Weights of a small transformer language model.
Size: 22 layers, 7 heads of 64, MLP 1792 squared ReLU, 56.2M parameters.
Architecture: LayerNorm before each block, learned positions, no biases in attention or MLP, untied embeddings.
Training: a variant of Muon for these matrices, 435M tokens, 6637 steps.
MLP neurons of a small language model. Each row is named by its layer, matrix (down: output weights) and neuron, and shows model dimensions 298-447. Each number is 500 + 50 x the weight over its row's rms, rounded and kept within 0 to 999. Numbers have three digits each.
A block is one neuron, or neurons of one layer that tend to fire together. After each block is what it responds to, as a language model described it from the Wikipedia text at the highest values.

L9.down147:491535462507512471465524517525407501550556544519551439491444442502470487487379487544503437498448481528466481436404511433520436591571537443480588501367493431481501586468549510563533457492522563577494580498532509487559362541554510510464452466434378502533447487447479437528533510463541478513385490497424567441497548485551519489525488533506491421444494482433481376402495471513507407544447397514580470531502424452541441558490617490469431490384595444454556
L9.down294:413493525478485457482505473475564523450462551529569562559569543450461461543499561525512566487521472597403522447462482527512529498521529509470589505483448606439563458476449552578501519539516550513480539483433533551544566487511504510505517486504505456483525521485503484418595459474455556552551416495467449628568505503601491496499487585555502496612547528443550521388478456507471474600495523559514492556445531495535462523490482484483409600532459589514591
L9.down392:548509525474479578631489472477531586529519548350509551479472492467558577485544494545488507444586554476518478469523522502464527422480554513499565540538433607519596528453513523505514503499557462396591531527560551470492689503518465508567418555528483477454512457377536429453484475488473426457492473497446454458442502456515534546522594500582449510511482489447542396475472486485412474521540545521425463548425440460643532537534463476547449572470522515519497
L9.down632:455531448417552584542467469505549437462560484482548492510591524427507545540559530412532625511571523493455580504568420464485518452569514467590460491469540514487611511455511491583572467522532540519558559500561458458498594448455409572543572643536485478542422561499481498487538542478477462496416471536430483570604548470437531537546486525542557580499438456449440467523446480512517443556470531546447534511504482503549506570500399496465489465514538511495525
L9.down855:478511479503426516458573495477494541521511447421556545468480499503455520415487464518539543573455404507494476539506471486582480511466420478514582586525540460465519390498522443404516516505617514510496477562496488408483509512471538571542608572465501388513475499436528453469415483551608517562533531500517556529473574532567514548556495469459491599668465478398502482496419496486406373588462490576551509530446436510488492451487427513497585508495526488524525
L9.down1350:489452491468489478496484504491579482544435465542514425448445464654482572500499496596430533595488450453479560525410535522445506515547494557425511465403561563472577459542606501465497588556545419480583613554435522497542537512480492533446466510473541463412524483515473531516511438493543496483496544497488566539532541464551416483449509505518578536457473445438488465503463579517428468563438428559535455625493546505517400415562474534470548506432596470483451
L9.down1368:532523479447615507617478586551510569491450468510556476464518475589452465416461522573440542582490442464485521479497523548539564553482405533479485539485450479528494470590567479528498568539578394452437483540584498536472628512552471442421586393463514514458490548477544599538496499473489550470488535370508530474483467461479554484533610438468441458469481490553460532513502462510497530493470470479492478635420468529482612475496568521490566494504512548426557
L9.down1769:456544418460464508574440521473447397459486521445443540494486527459552497436509515517534410454504486588533434562493557476532456515528443469499531524477555463389516521466517472520536534488473498563514467499514522461582431512476451514462497552583513499646500578506486422558495521544434515514431504573489572468426516469494411556556448495381508524455489383512455458516572442474481386595430469519544523508510467580529488544422519483548497487446465522580491
Thousands-separator commas

L19.down24:491541466531487485435364519570433458505586533496507598513514481420498553603451532534481548537618506477545487525588602480531513543608460477475519522502550488470578571519396522582444513515422567484607453522560486496480513425466534477513405519502455569500526514521493527545509500534334554461372515481454553490439510523468458391522420508520564500398491554464499487522535430505612550520487501514533457540450468525427433530501343454512540531533501494457504
L19.down516:577456527574582583455471436518587538495500551535567542423481446542516473529442505589482514458513434496538564494451485481499470523493607492435511484454489415500533484481523443520525394442436577437574500544417419544599464450567508475532539561445514517466487523467478569538491539488486497451520396592499544501473523549532555463495509442451380509474448465555493482422501456583452536423567443576449489561494545489422495546546537484552463588504493585519526
L19.down723:466500491517431415471535372536472383473520498463475525496511431479559548509462552476467395566579476503469621444491603412573542505524544510489509508533652524483457558551539537484471436509453473491485467460590486482544586522449557446528493459462498481501489515523536481509545438379525477578535512408539570512462524491502427509442617617551516509486570473508511401485514547449552391520454522538555496490560584502453534491507507430433470475550520549469494
L19.down765:470440521466573462500493529389368477558491570454506523430465490465568459538519511444565588487481526563478467386641532431523455486414555482449549475484484558473512564512487559443517422566481415534477493517535619572473476578513439512449483443434592495510482518558528465429427531424479414518518481421477471429524540385463430484442479467537514616510514531546589399496501567535488479471573470569456474484470471490385567482458486461520520448495525495472558
L19.down927:485490508529589468421467446532498491449541448570486442519487518493625597454536531503494490466513528457541522539536522496506465553415450426488519427555562475611492502519579503481553530507440474482526458537530473564550486464444458466573536594573558452576461500453522481437519530517480468475468489470565489457582549468519514446461488517473382490521542535502492515505535445512477558411502457545515494531504489295494496521475440507445555493521535577422422
L19.down1038:466455622500417446479468488608587541427529470573557517460522509545445500500495512514451521482497431365530522565469501453491528509519473574521515579520464477443481522530555584594499472531517497646486515584510435488545529587441421502461555524454609516506461522552494400503542519539467388490566504511491515570505435524449544487435486559483408500411496449477589483533474493509436572572477401566451506484473436508456397509468540408507404495505506524540442
L19.down1374:415523520495509555455549540508505536522555516478456535472476603445575498455616500480442499525499456509582500562450490424531511485479419470498490526545538582519541482511546476502452460471507511509520558520523565497459503459413558479548500508583505486473506468485505538525538539561542533520485460511533549556525501518477476434543494496454457414549517433503495499534466532519563445503472533542558503471489510414477567563396519589530498501455473389466478
L19.down1788:439520455422476566536578423560541469506468493478502467547518559534535525501473486569503610457447417549496617439446570521534408528485447534530517389479469563458437554481528450525461524472455466586510559550372573540521462509488398547486459479478555433523582490514508526598535507453583539391472355489533456485492421525505507503482481541524499394493506637493499525426420460498564545471471522456443508456523486481505435623529427436514528526467564490472471
Mid-title word endings

L19.down20:473456552527480473478521440541541508517556482565554452515568459498474502538452471462594508564495573503476465472458441488515537554528465533427507503441494479505501473547525387500567447463455498479500500550470418433506507478588441423497505498542591538541561467495523551441476463502475472502584522463514497533513560543513524448551446466492496489509577549515439496507512557528457517556541468534522483505415463419506557460490496437570416486561486596537478
L19.down69:458507591443472449464469505533535489552477454516589519588561500437507510412448455452560485546467652471507482505561512493520473496474478460423375580428497463599503492435471528407539433501437588476415576595597536549470537540378562493506401505502432477479506453453462604406439432543440497514501534524476537549559558497497475471560553434522380519561454407524534426476458490587603508487503452449467531526576532495435489536475439537477521521600571519472484
L19.down714:558452567533559477514546390389398460371481620446400589495447486519551549576538480496488500567537566476537500411558544597504602485576596454502498605457494504535545444465456485582476513506549557493544529529461547440463507571480440540564483526453443548432564516514456455468464514438498451373437431440576513444503514487446504519486545530518545494457464578479415398578442419514509502421479499493497542429494564513493533502534485581523490401452481440467494
L19.down736:529482566609492508404555480516561426566429572391532542441554497422611529452524442434510499503586560481476399474495505585587518529488405501475546486503454478494516419358548495460556465540534484553498433539466493501531437523568512496511513502540485558479510545561484515465540434456492528493539405467399481565625563482442433508513477503427517487485512502563578515493459479504541441449492532523531452468532536532442571537485560476429441608514398515543562
L19.down873:538402445459497494477517561553441500447522508540467515441469461554460521490504611528484451551517460428514477521423484487479484506480523477492469476605439506485417482491405382566519480409443507461554569456537462530443420530582477429423521485546337518502538538511442424397506461562515561522466523578475508496509451494475579532515505457485520537479606555592505562611486507485574518526506498472470499447539522486522531498490509424469507473489555512557451
L19.down1149:567465474584433538590472451506444557459521611518411487440600575450492547509510594494530495531457591494603590509557576477581539551499576622545542568402508521514502405457438578430567446463521469481501450504515495454555506541499368414456517448585510496509478375464548491515575513551508457554593575549410483486436475538492467494519517533527499542511463472596494473520484514514560463540535510458549537445548432433488500543432477475500528520435444467497502
L19.down1460:539467423471527526565421470505476452530511299476442471597545556509502554520500527579587575677459543562599392496436570527519512516514540507444524479480540505518535495526461514481460513523500408514522444535516450512501548558473499487539498413528408486514457471544597515531499383582441541482518539444550554552483471549445531366574500481479505443502531584447558437492535524513560536540463444439466505519555414495472478541490470475499512522424572546497466
L19.down1610:369543396524528384524477510474550520442452461547574524542506592577496458544542463548477413482581438531518510580514552504495467453637631520549473490520410436424480433478560444503589436478512506552548521462535519462530398426453421535499400447499510536445523452585481443441480475473418460561489546549546479436511520529514561503541495625496547466487542524487455430413518439497434481514507569545493503533480524458435536558481487496553492531513446538527485
Wikitable and heading markup

L9.down3:506568490556462528457556460447470484506534492503458515344498451512542546344609467593464548431503528460448542574513531467556387515482646555600493501477492440527454518381507474486443518553493549458520431479458508478594534508421503495468432424534436545553494419580439561512451463492496585517591436514529540487571492477504500473561537413502482496490614471541451436442464433520454517483519534498519506539476507605588525457560522501534525473402515507509473
L9.down321:438464493494552539441499403502499459481524471485491587571394487460523519520535592442414557488562548516415563517479516443497485475492471484428539547502474463454510393513467483515496378550556532547542529509475569540558580492543603479503511474508439525575485552589551509456575529438434626591475557506518582541483499447507509549514531438411469433482517604460490485569583479519551476549513561522526500576549488378488459495471427528465527515578438536544515
L9.down368:584537585515465538624519494539546512418534480521439481470451523475462394503478410551512455505432553469495507536543468519499541537511468524512496543451521474500504530451505479472570479544561453526484511457540558550578493369522512506387550513492557517600501427504501516415540497497547503501562575437516440545508507467541442428525536509523488518566526468455499414577487380506522475514429467542471547524562569530446447509504558429419531520379500454380546
L9.down445:484516543518524488407508414505553445500481535520469535428469525587528464567527487418530538567477519579548421415432460508508479371488473558483434624485524584511592462573572491482568539543455409475579528548501520561532503543608484423482505511513571608442496557456450528447401451555502517520479554452472504547524459507501479409479442553433510556515522479519556522458487387500496447462481481582558452466458569407539608486548486467553403526459537486515564
L9.down454:555457505426458489485477534428423474466545462484526514496493465494546449482538434536527560551472583432489595575512486447567501488489524563529544479515626573505489515499573497449519503483402489473471490544572544487461495456625569408486354499501528496535462533505502504503443482526469580486522536441495457441479462550456451535482532459529629508537465433459511504474525391600533524605560451456496459504520417478462512505560455379463513450509533523464507
L9.down1572:478492532489491465445541513450580552459543529552453490503474451445492443463441488552433541542558579488481485472487480433407528551551565537524494542532513487478468519476580525526530511449472443568505508490530567507494488534463538481561531520421525519482506523511553496520414445460452517593520465476515470563560485551464528541488478444492503577594531484461417443351544525592475453393513457610557466497518517536524521536507549517540507480508514481523507
L9.down1643:534517469439429552534419510560564594514388588528445550477529443428507479560432532478467531415472524511504577538437571504409471517488462525516546552513525415472462437486512451543477509477421473498570441542514481599475482454509475608512593477473591510415431489430423488484486450449430491535455549532523460451486492493506480473508446461507475602510510455504527526566611591427527412458396530488559532567580535503451517543584526457441492454597540458475424
L9.down1690:354567504521507505489536548520465540460602484563556572466467516491530445547458479463527448507489472456420439596576556411504511418499442469559460482448496547536434605456496498464494483488438529480510425432563436554638591548562502520542514503519467562580443488456423546562462574474476513481490454523547554448504568525500548496510486497456543452485422489531444506472407522473531541508469540521461591477505585470538447451379518400441468422461538443407415
Sports results vocabulary

L13.down1584:492487522583446492425548453511485548490507470478569489433535561490454584469507536394517506548541484480587503530385527440518531472516469549420538499420431444524512537459518499487490487490397615432492455455507447575424544546461554533549528440463491400506587525460533355450561560510583506576488480506504518516468571429519505502513582598507502497525464532495522373428478418455481492555541529532572611476461413416453566596454461413508431539443509544478503
Inside multiword titles/names

L9.down332:476559475579435479452501435575534452494477526467550433511534490543545573561506476583556465492502584479423536506566441519540464503532517580443476549384545455459553492472477495539526459462515454437431456522505590585511598523566568559404533541549561561587451407451539476507446450498548528554503444415427383577378498533468555470597497490552556536490587499505483449486520501520478376507511487502554437465534426530505589505586469501582500489548566531412502
L9.down486:494531513520579478490505494483466555505445565477513543459548554568535472422466503459443536467504454571385480555508521558471450476511535502478392453565570475485447529461566655483543473518509499462520513570503574481570591454529435493551507453475488516558523453531524481398547547518537532487491527466440435486505426498600499536486492556486561542499472576496559418502529512483610551527440511503494588424462548427483472450529607552533461529493511455480477
L9.down585:425533519597507514486512529430519497456485528602530512488517604438580523481438468456406505506567552527441489512508496463513461537527516498452549451523519487525448519524459418544462502467506467409541457500464540569499358511454522559413529571514437511546495390507488409601500568506574556552570531558582466531512513487432547458530502453496532476460475519506469458480506579599513537543512588559587507490510466357487476624445579530448505574527410463473556
L9.down1225:431554677458504474438530481493590530484460491462482488524499560407547475450556513618440445605555555549598528510462509504541550506471438466484532465471529485471523555451482454502519479488581531462508505519521552470526501344496519542477545461464588522495491506550485466525528475483515530537566491451424480416440491551543545503473513484500491529519606480508459469430436528451460563518466526564511508518477593487457485484475573484508487463597504444532519
L9.down1259:454493550489553512414525482468626513436506506505502475459531494459571387475497551543531387507551549488479491480498496572492575541502524545510489543401541489552526513485450420567507496598500357474424463426441519473492557458539590593512448538541547605523444506463481468540463470476561476535611541414558515545482578546526489459547533497503513502507450508520539450530461412510423530403584515580566525488485520487430583502547427531459433502542593474476500
L9.down1275:387505537486563452478477523587639486452552533590533446511602451538471476486535593452474552483462565558489485530494540577478566490553434444444547539519528553459511557454528453543530385489539458356566498571472453596485475493500481449427475557488520488530534541520479521419483518505534487567551577467446562550461440452529492542599492512463541497488526418561471440530479531540561461519536575547526586456480500504581428496521546516441559442525476540524397
L9.down1470:513613512557474389491442518460557508375582418553522427513534500533495351554398455581524464454538502456452617538484573433487519600526518427462480555437555490510432455468489464554447461490461370461513386541523471497432426444533531469479443506538462479548516520554455577509464530424448498583527563512552549568506496529476480464509525424490493470633508503549577462480542589504512513449439473524538565502446475540449476546523511539490572464536459440492515
L9.down1677:433533473448549492464556574449492505449500528603539474502478506468368479498512530438560456533525511496461529541474476556524535502506566571512529532414598568514471501519541416463534401495561425465462473471504506494448429537579474450634516503510557428486532474500561448498486523522496466498561489495528473447442459488583438477525483493521509534457566441547557326442456485452449488462566560582521526508483506465470535444562427502518477544469441416540355
Wiki section heading markers

L19.down34:401505584582507509519522427498602476464545482474540494592450507579503449499513607500506532450452515566449540470530389507491401534481480462479448500391525509587521579476602463521533451532577500542544432591507501441497451546485486508389510467413399499498540511424575500545448542555508423481465504492494557417475498528487444503541528492493473512443442443483485537467581452436501514451580580437554437544547518457428462545525457547576478506514583453523548
L19.down44:518491576556514512450459458546491413426467511568481533544470415512451433502564537411535475533614562513540478480496590520560480494449551431556485474465479485420365568506503539535488546453553499504512451509553479548472467536629499517666498548516531489424552480570535454475422508533509583544468500465473478613439526498563466471445478472516484513482377525523478480521508489555458529488538488556449511570517432371544391535472541564504537518483506428544493
L19.down56:513479497411532472461546534614416480542444539487405406488478494403520552530489488467563527521573480453570511462374503607454518507480466515537415545493440573517475461536474429462493496552522528524540479468471482458429486476447508478506481501528500462497567498465443464446434540470437566470427580531477518496416603444440509488467476525508464610500566499549587437498501426595622519494493461454505471423447532477460558520521472563501574435556515445486535
L19.down553:533450531552451503506465463462532526429539471477418584519475527525559568474567524557445475488515447518517507594393538436492519480482470546520488462523610533545418457571470540428490597545588528583522492486497456484476507534389502490509510364507448487419568522527474518504421507511537475460530496517416577476467522412471346548499531483383463550621550539516470538547450495485508489465530474520532510393521462453511445549495448454559429531554440399466557
L19.down710:588467523515572484493467484541520513538477436483463551521450514466419516546476437511487457503618515581533436511495525443492420507458491443490577512501574487496361540479502607584490523476536513461548511490523543581548532512464496489406489464439530561456534455555539496543466539528607455519516476500567512462578511544528562490414427436457525373598436483507520491479463533397527475445445545518556557513564528483481515504515575474540525466451497456449500
L19.down1186:510485518528417571485431570523571570499506497534435475495459545509508508473507502580370526496572452465431503541567505493443502510522456388463515540447546456527512588428525557483460542521480525471497432542503542502648484469437538464615464494491573498465488484571445463516408507441508540534481564488522437510493505458524496477424541565561457528454582540498453468514631536540530496476466477580489518451484505345511382565432505523565527440576543425409502
L19.down1240:458597519435516488503534390543424499539435425485526508532505449453519529497512504564492494541515467475539582593503480547546485463428442450447507585380470490489411502502504485545493585520483522512500436495467488497536537568371545524529527556538489561502435429577523438483509421493474445488502524501515578364425480419470480540524508530546458540469556544489496371510521576572414423520529560486491472544540495396555327597481583471492493502545498437594528
L19.down1252:523629468393436497521525511538514457489481446585456469507525467450547533452509586470451554480500444510539462550527406502473507519510477600404515559497469441523474456502536484421521483499569434523519476564491472548604515597555539458459471476467502450582474361436487591528569492463549433529541468521458438509480510464430553512500459480428422560575576484532462521478484528554535475523540513496438462550416470415523475453529464478517473428433560453571512
Number-internal separators

L13.down1716:526531507512373524531441519506514474576394590558440581478489339508457536549559508504435573596488516551455589553557545486540535398459536577564427577534465484502579382484535516577530506525441448453563437471436543548504468523447417499477556534514531468533454560472489554489419400649566410433526445516534447525602453449519522464501516433541507450476475458398500576571495508509474413561582440508504484350420561441536454565523506512468538474475573430465471
Later digits in numbers

L13.down1251:443467452502481497601517637457491497467501497500401532583445452524555487553436514520533594533451576457459434524498434473588487600566526550559422594529468560568526546557472498577533573454541564523504499592461520494494597480503564484533517374576562397523424529495529496534602532431466585606383482491501502475531384384558513526534496464514457503612540468499478448500488441504450491428444509608489442539568486505547499578510500525467479489566463511539474
Subject person references

L13.down1464:545550500521490393536578538432518441520550400479533568490512489491459529484508510527511526555467554470451604549432571585514483455458443543474505568434467532454556554513478476509524523547493497456494349591483505531517454503456515459511531489556498473471487575519507613452544518515471567552449573586501476446482555537521533442504468542412482500495470542377574499490553558473499465437461389489513527558475445536519518496543455478463496504402536453555439
Line-final structural markers

L19.down523:523484560503500499537546482521494423395455544455510484500411513527578469461462480475456523401471467448513513559534567487524460531471470437538467497586505506525469467579406518503429512439523541471565560511469499522565418468449471480564439519545429473586496585574484417559525459538531469455488500412453470474428378565524526519517466537560484579480412565443528482544481488352543477443489494485563565551452494575461565519505536534476548526493443456535582
L19.down583:441588512509534540485486466475504453510532477494481520478516397425419486503495437472391465514610460433453566491489510461486534457552445475473542534500520509562513492512481516398507478523480516490592538447483475543369465467427592510469491485524402482453509500545578475576487481408471535518454572585526510550438594510491402578447316571524506541448552518532466415565533519466526531478418533464501458476547537459510471574541436527526496537491458404477415
L19.down874:560466489425483443512518516539542468468490496380461519451554446505499460484406477468468353452461429538376428529575444472437483433404545444545460530520483533486501565572560457499430566593544512435445479639397481518524521412504603644543508507524569503505482460522547643589432593473455489495501484508544454484462453558524551476502550496508448416445446592478483408513464473495495473521487521512571536512556533526406477547577551588483517521522506471586528
L19.down1111:524500485629510434513452504531522520494508510388449549447422505520532454579488562463463497528539543514508471390436544398477562500517484465438530448531468457521523513576539501370410572485541502462503531438532472478573446447598459502533472523510498490458524619555523417483663520508563487491493427533525476510563498420492432412494455536473478514524464486482566532542501520476442532519466465393503510575536578553467481556510453559510488473490502507513481
L19.down1167:451506403489501568542461501545550547540537510396480440518428541588451482527480478477468510518471395509461530393571591537482526515443542490489482492470504459433458486392540456465468508509503555549480491511467535423599508452493535567554506462459505451453553463476516578554439564428442502436504518565454437498458488470471484460577525554456518547506548571421521498480511476513502491497468488517516465480658602580454524466544472516496572510569490487558478
L19.down1395:528452501489475410433448586574513453525503510480439485490496497566558495415518570580520577526415548498441490502533503503552532536490457530544491494511557429541466458562547497524536509441513509513483460487553532558422519480552542446508502539551463582439470486507451632378471510460421460495505503427499521562547465533525441551479622464464579525427495532414428565478446469526576546554467512565533509510483523524455488463456513530555480499526497453449561
L19.down1477:558510559521442622511519532457577520484506575546466507453491471602520405495526531528511472550419398545538573470533524579523472540501562444466560522535449421527386494412466520419477385513358496459544485440576537518554571388483604525479549509436523513408519528495443480507506489382427446558470496470458493531560455561544495502488490526572477413454502461495399487475444466543521484463568541500489538499586565475482520491524524488446539521543426538512421
L19.down1715:476488526534494540434516484549463499551484495486504502519458394423444457569513558419502522560487547475479562480471607513524448435551538521480606508430546596437495429452539545460512495447590380440504404563419481515485522496488544560424537529448536508482463525577401491539471499459509489537514514511542566568445579424521511422627479420526520500493504410457472497552494516527486448490432414491540446508464551476512532518512461496400586466581566493437421
Year prefixes in lists

L9.down88:465508535501513514492406433453570458487408476517438542548549597457494468449456527539468534477473473499472472449517456429506474455485517568533628505508475427531468517532480528508565468383444556448541484552547449547474472394567508491517440540497444537482518465543484446512479460507497476476511513431441532553416568444536547455468563526497555536409521587509455427440545541534549472520475463531583488484469476555453612492470582443464561478519433497530500
L9.down205:581432511564372561463534453512522543406612373508521695439530461581534481414560500479503479432586580475415550535468546536554518470537478521483348429435482524599608575494474621575553508447444464446474482450435477535418571466521560503459480462467553460560485472550462482552456566507622545567448492450569521479431446573456472580520506514523521482462515558499542429604522551532526436480376492527455545448509457435516421439454439470586501531546514600592487
L9.down234:562460527509634566434467438561552470508467446616510496493587479539501521523558550508572452575388562546573406556461405437468461551521578613541536495457514599456510483489551574522410495509539362380507465519482544447496517542432491462448477439494547440540488524552450416523473549532458552518499590475554556482538402467434588530432422450460536475460440508511513496538532505547569458455631514495585542513428494525456563520524520501409538545456536523535480
L9.down423:485498485508491565418442516476489531469477497441555470477552531552448538505586498489565516435496508468500567498471501492492456552600489486512426522495511449519531509511572563558471563490508488373547529501531466484480457447412453507411476430491495630533391566587443499531505536449453509543515445482363552492531441507485498479366524555494544532515473402441547579490512491529461474515529425510485534495495451547471611522616538489457567416536519489525572
L9.down967:488643414479478517482439377580529513500555481528498422538459511484425571417575523583499442433566531414516438460490447442473546583565488473482498562507564462525528455516547541475543484454466500442458418583465484493543527498530479501467511414495572545516470532527517481511513627569452449520418507558478513488500534522500453567402613467533480517517455429518618455463578541587571447534524537499514487480550460464506515509528468465411494449531564440463404
L9.down1230:574512575524511563457513444470467545618452395521539418441481440495463505421514491486544474426509491552465512492525472516403516453538445516526532466532498440541489560494477492472519436454583468510481547503519504481451482484583542558508491517484546614508436502432532408449586530524488514481489545493398456527561490500552441450538510467396476560467383562586480618485512468484481548608497522596466535489554496451463521487526454412490514519500503507460491
L9.down1233:515508437500527527346525498559478539482555497583541490560539539426465436542486565484503453561563542443488440451488501461477596569549569494606459513493512493525413477542485563561490485506519429456423507454467525487485485571524454446443531397514561426441536500569527423529499505557450485482503487395570498506456415481497531520538458601533536460571514486527492512508543555548543535524484591475541542531454489446418467466479547446513483492526486492569464
L9.down1776:441495524523524498479517568519541518443447374538541540470468546502529581416565375546525496470466511511458511477520468577488599535581480441514432505471542460540464534464425498538527507478498473472460448465478467556476619509487496458518487562500578527527485483562481418550487566424462477554493436528376529516477529500455441451468409569455493596511615458524517546553467574461497484504542478534472560527477546505492445504566506386540441581425497478471508
Year-prefix tokens

L9.down7:450541511488665513470395542508505544514460500510512564575559529481444570538522574473500581498464475550538555470525580595441456494483572534520535431484443511461543445454440484468466513611462371489523508456460498543520618538490521494504443517465575516515508524500413482541502455563412419541531519473551444509564460433501509483498455504529480416496460497454548410489450478503653498543574491556487584493584463626435487564542431453495458500488566455438473
L9.down485:492554467443514497515521499456476582485483413569450508531550495492524575454562486508419502390551501503549484459563382486469535526579486521520543487590400401542548511433531422510592522457421582447487408539420480520510445476515509525534419475475533471474497475522453535472430495491567532514460492480447457593430464492520492517553599530391485544500419513469534444416448572479409443464527573494501481559552478447551416521528482475505569397457513495462551
L9.down582:494507497538597514486518514437415537487433506406479480460407539437429574483473633557575529499548548515499443535432508558593499458514524465420578514526496526517440479465484582530490540486525525565437472590504566513533502471508425541522428466486521519508612492460396590490588523491599510484513485497477537420474577385514469542508571502440546500496511529550541508500404487557505476571568456531503473514459465495546594546429429487562467448539405441509423
L9.down853:520471579572468512439545473459426495490529477515474539406443536593557509507569566460431493578511496555516480518468591423519506481529448533499587527523452534484528431516575481472480416381480545497626566475622556460494476564552485526530526501430577561517528469370535460494578503391423600560468519475522426468550468450523491537501528525503498440490546551456486537515535460557540400533581572456580623512501492392441595501514476449525588532483495562466598
L9.down1026:471509403551487484406493451449432531425567553512515501462497550509546562413519531413562492474555509478474451491513487494567464517478505509538515507487477440483502529464501443393531408507436566492513429452534532540530506557536499487488400509445484437516559543516591523520529462484532471558492520476592491513500579469498454491631532568547562461502519476452497433497490431508450393536455579489529517495566501493481618555480544372589509451504537501482523
L9.down1039:574464491534491469456524428585451447469526469494489529392581467516469506478559527447535541562503506505522477457493503534508451496484512525443571526411484493433486426453676505448415524523497512501555511432479500559394519580481460492467437470465506533515566472453515494552466482471496573469429431471522475463507502404550566448546465607509414469385510489398447505492484586525471530592477533526499526501520529481499550527486402466579545494455508559526478
L9.down1297:458532607490548542421477551473488471373526432525521498513450533505496471476495480415551552498519518571454563480541476463465530590567521494490542490462570521455500527528551476570487537494516526493490498461397522520518456431583560483485535479378446446531448441582465510527446521471398512515532584519560486521478475506457488449549564436453469427450421468507551530513528497532524574493592515505467459510449532487465550527480485529502423516451581521494407
L9.down1418:405438511516441582491458489500530559417482502493425475484519475477496512543491485515561589477507508472443551580519399416482488452521515567519463482510479499450478530564541473516481567444553522485520583480547461548615589607475564462480588478489501367513431468516558458451423514515520495549549515585590506609500463532505626414465462571534427514463440555579566477474507421503523431540439571485527443506457490479502503472512485501487442542560561566529532
Mid-title word completion

L19.down9:540521434423542497523537531415566567479416497567475511442566377573558534432627518486595469493526549487481440451498545508461553573437560467481476544449525470488461573567520535402453519426465497520481509439540480540567546446493487486549498496483465480416439476579486456489471481482458497481552482466439561482576495536565461461501512379460502545537518428501559535523502461541553543555577509560511517532406482587477457609574458525475472522400551506496512
L19.down245:527606424488434479476529501509547487485448386559569474480452490457548493422442511538481448460523445505464553560445593604566539513489486498464450570460527459495458397596447478406492434498596567473505538544527538382512497530449534489531449513457470475499449451506467512472346595497518427475531420443411475560519446510492518544484485533429512487425562530452552507609600500447421410498544427465414522437606535519464544493474447401562486572481610482419441
L19.down374:449482481573450495543562574435614591527520452490466453585589575519431479523547452574488567542478489506457550572423493571447500427550474405486501479557585534452448559438580506510475398347485545486459592447496517523444386474559531505470532465520515551436478513606530464482484451539520592505507456507507577525493540469523566533497494445530467501499414493439413509591502531516472430495470572413546412517505476601447505503488439504459472475461531508561638
L19.down1012:541472537492535507402401511502500552482392539447542378569451487409515449457528534475449553551412512469489495554513458379475515502508534458458583495480438486497535553531544448476506492600530423472447639483445585464452465471427573466536445552356464530410501523545522528514560448517549451557514425539552557510468507437452451469541481505500494423469569514556473437555469481493529492524467494497560533504505559402517448492550580465515619541542548533514535
L19.down1140:495449517519495421489494512579482555423520514532520488507539485514417447502478505540460478552471453526498451474557578546500590578555546556514488509422492469478489482541533522499537484486527461548468428456517528556461508516516521526498518486458533588499516513483504562484473431585538493583423449504552463499523497529474509407429527546518452477430515440523450634486415456508499472451523470508524459462573543565441475588530556471588461452547553506478577
L19.down1614:572502456532565546553556540519451457484395531493483473516376502440514266496541500530572481470527511430493551592541480475447463495505575549548498462468448529495460464447527417535574528542484485571574487569490519568556448491470461533560465474390442578494451441497562535494560494450461515528585563517484572475451490573481579566446549574512439453477598494529497401493459459466498530395521513499415493589518527539430495593482437491545602473456463491562529
L19.down1746:512480564600518504395571497449521645462447584520442443481515577478515513503485518494473455586488508516374444432486520573472484454432506418488557597405463467495456514562505529543531364480552504529451454476477517463486517553530415492381604476443530490499436513544547480480410431500482502473524499491432535450495462612478525451596548470517468407442513521498556600514563532524541480518574502527533511530509552398567429469440447486590518508592510425585521
L19.down1752:509492444502401559554640444488514434555499552440483533419564512441506483496485443467498494544477498423489526484504417503481463533539493529406474418553557511484438525495506560496445512643485573506463481495493446491444523370585497504594469507504549571434448609490606537499377504476472529448460539583542544486504562496551465538424474475535503553381493513573529487449456481393461468461585545477543451462514507597475464487493417553620470395500500531493474
Sports career text

L13.down479:463491553439523408493474600564549511466508443519484449534418586458397452451574541533512535501569491478506496544419492446531529467487449460487480485541493466541527571585550459496558479472542508457446510593531511470523551473469398601496477611534461564531549505459626597544540516567521465485603537513530557489518534565480482423566555475486460473480530497528495433537447530543471522602483539500543501466414595550499451538476481457504432582510482513449483
Year-range end digits